Weights of a small transformer language model: 8 layers.
MLP neurons of a small language model. Each row is named by its layer, matrix (gate and up: input weights) and neuron, and shows model dimensions 16-111. Each number is 500 + 25 x the weight over its row's rms, rounded and kept within 0 to 999. Numbers have three digits each. A neuron's up and down rows have the sign that makes its largest values positive.
After each neuron's rows, "fires on" lists the tokens most often at its 100 highest values on Wikipedia text that the model never trained on.

L5.gate307:483484521474501511526545458461470506553531490502522509536503510486509528528522524503468464479509528516520467540526488496493506511509545500517497480520504492499485503495480467515501466470452530485494506501449572502477525482498501498550490513445458498518475450482472542494491477438470498538
L5.up307:501532425488498538529482498504504457510515494492501506513506450504498516532492533472515551478443509525467531485466484510538510518510484518489495492475468465484484507498494510518484458478491520465515513481474489520499498544529466509462477476506500497476527519531512464466468518533515478462
fires on: " five", " four", " three", " six", " eight", " seven"

L5.gate324:521550482452491495491532461542471494480492526511466487515523553536507479496532555509454518502480517508493486456466536538494496482494482551462498531509474483517491484485530498495533483471498478491491464554512481470539516491477516491468467505473509502544519521539478522517489444479505499487
L5.up324:488456529533518458562483513530490491541450515506479499498516474479495511498446518472497521449519498462495472520494510498565503482517471472539479488492520496460517462486498479463464482507478535524470477538522501532532512494494495502498492476477487512436495537520441487523467513521515541522
fires on: " P", " W", "1", "P", "L"

L5.gate126:469530517535473504548503538525459516482513492498515481489533527503462523529540519486511507527518521451541459508489497470509512526562492543502471495498493489524490541492540494473506455482521495540509495528525526537516504495450501501508492522501533545504522518481538522461518475495518549472
L5.up126:480492506454494523555520491503471506483495494509510483491502508508541512532503498523488514509524503433517497489473478504533485460514546522529467542467500494489477499526482502507528515453502513503536522526525548482535497490503534519524509463526499515507535510504456505486457465500488501478
fires on: "T", "t", "F", "E", "a", "H"

L5.gate11:492527486546492459526569494532465508500495475546507525492461510470500438528456534515521453501529487506485515466504535516482492551504475472508495491492459472540501490477469492516504524507492487530479501481475504462494458487499455483465463443475458516485501523474483506487487486562497491534
L5.up11:520512468488447497529477485499475523472491500513530530550581480487468513530495502499492485498519478490464508484534503506507513535500548475513524522497500498536497536475479493503536493486489496515489503487524502497484502499494492510489491508493493512461482515470481485512507545576470532520
fires on: " an", "log", "ept", "met", "raph"

L5.gate148:523461510454515475499505477512441498538476487507495516484473468525527442498483484507494502475493544552496514533512476511540515511440514482505491505523486518478507479526488562494517490511506545489485478491469488541514513488509487474477489498505505502505505509544515497489518504499484520455
L5.up148:504513454479474484508510512544467484516442544500465494504489442473528473487453473501499496483506524500485509505476524506500513511469528505494469510460511442479501462537517536477479489491488480457488491479514478521486561524478454462479516476494489520513501544555518520523437514506480477459
fires on: " She", " He", " It", " she", " he", " who"

L5.gate220:522550512480503464480503444472497531492507512500520512477494536493487504517534532483492480525506515490468499540478523491519506552496510480534471571510475503554497519520517480551442458534469473521522499500462513508559504512502484515469479517512543507497472518524524477527505471550519473501
L5.up220:458473486515515513499509486475491508479477545543446503521480519469511507571520484498488503499512508503520509445505462566521482475515486486467516517494499517522516497508473503553496484483477488504491517520469537444483538511494460464509489459522484482470465463501483535472463459492532480466
fires on: " the", " from", " at", ":", " attended"

L5.gate321:478488510540489495516533513492506493509534502487520499543512528508502490468506483514486500510467527482491483507512448503508460521532505479520528541496513505518441497475488553462502445486513476530487491532488508499502471494475489463489513506500464509500482531550522488499509509453540531500
L5.up321:484490456450485490503520533558504474468503497501510473491524501485449477471514519489494464516473479553533480495546526519480435514520536501514539489495466496485484507460480469530526524503486570462523508497495504519504486500462526536488502556504484509493522512501482472491478506478506506540
fires on: " is", " was", " of", "\n\n"

L5.gate433:494521492523503545500492525488515483485580505491498517532536454498526494473484472505511504523525465462488510531488508490501534508499535502462531499503471443499431525502520531559495506530473501509497500508474509531498519487505510490481501512528511503488532474504518483498531526519481526483
L5.up433:506499510515534488514505512463464490506480511498509513547490455501456498514492504479480519522486494508542490515493478517540485509475503511469487446514550473452464468476483526501538509539493488500494504500484499452515519537566514553505528443513497500517468459503507483506509493514497465532
fires on: "M", " Er", " Ep", " Mam", " Lor", " Om"

L5.gate432:533530497504503469471547507485501477519476515487510459542531500501511513487477501480570498524535508530525518533499512491464471501498505504524518485489524502537534508513467455458457491474486505479477518477474502498503482456466481535509491533515532519465560478482500473537490505505479469490
L5.up432:529478502504464519526527461510486471482505502520469502516509515522510531498512551495501515526506479496513466487488532526471477484498514543530508464512516505523498520486479459475490492484469522508504529468508490494499529475455443551518448495533506485499563498507507480536467499517450497485
fires on: " to", "%", " %", " would", ";", "ished"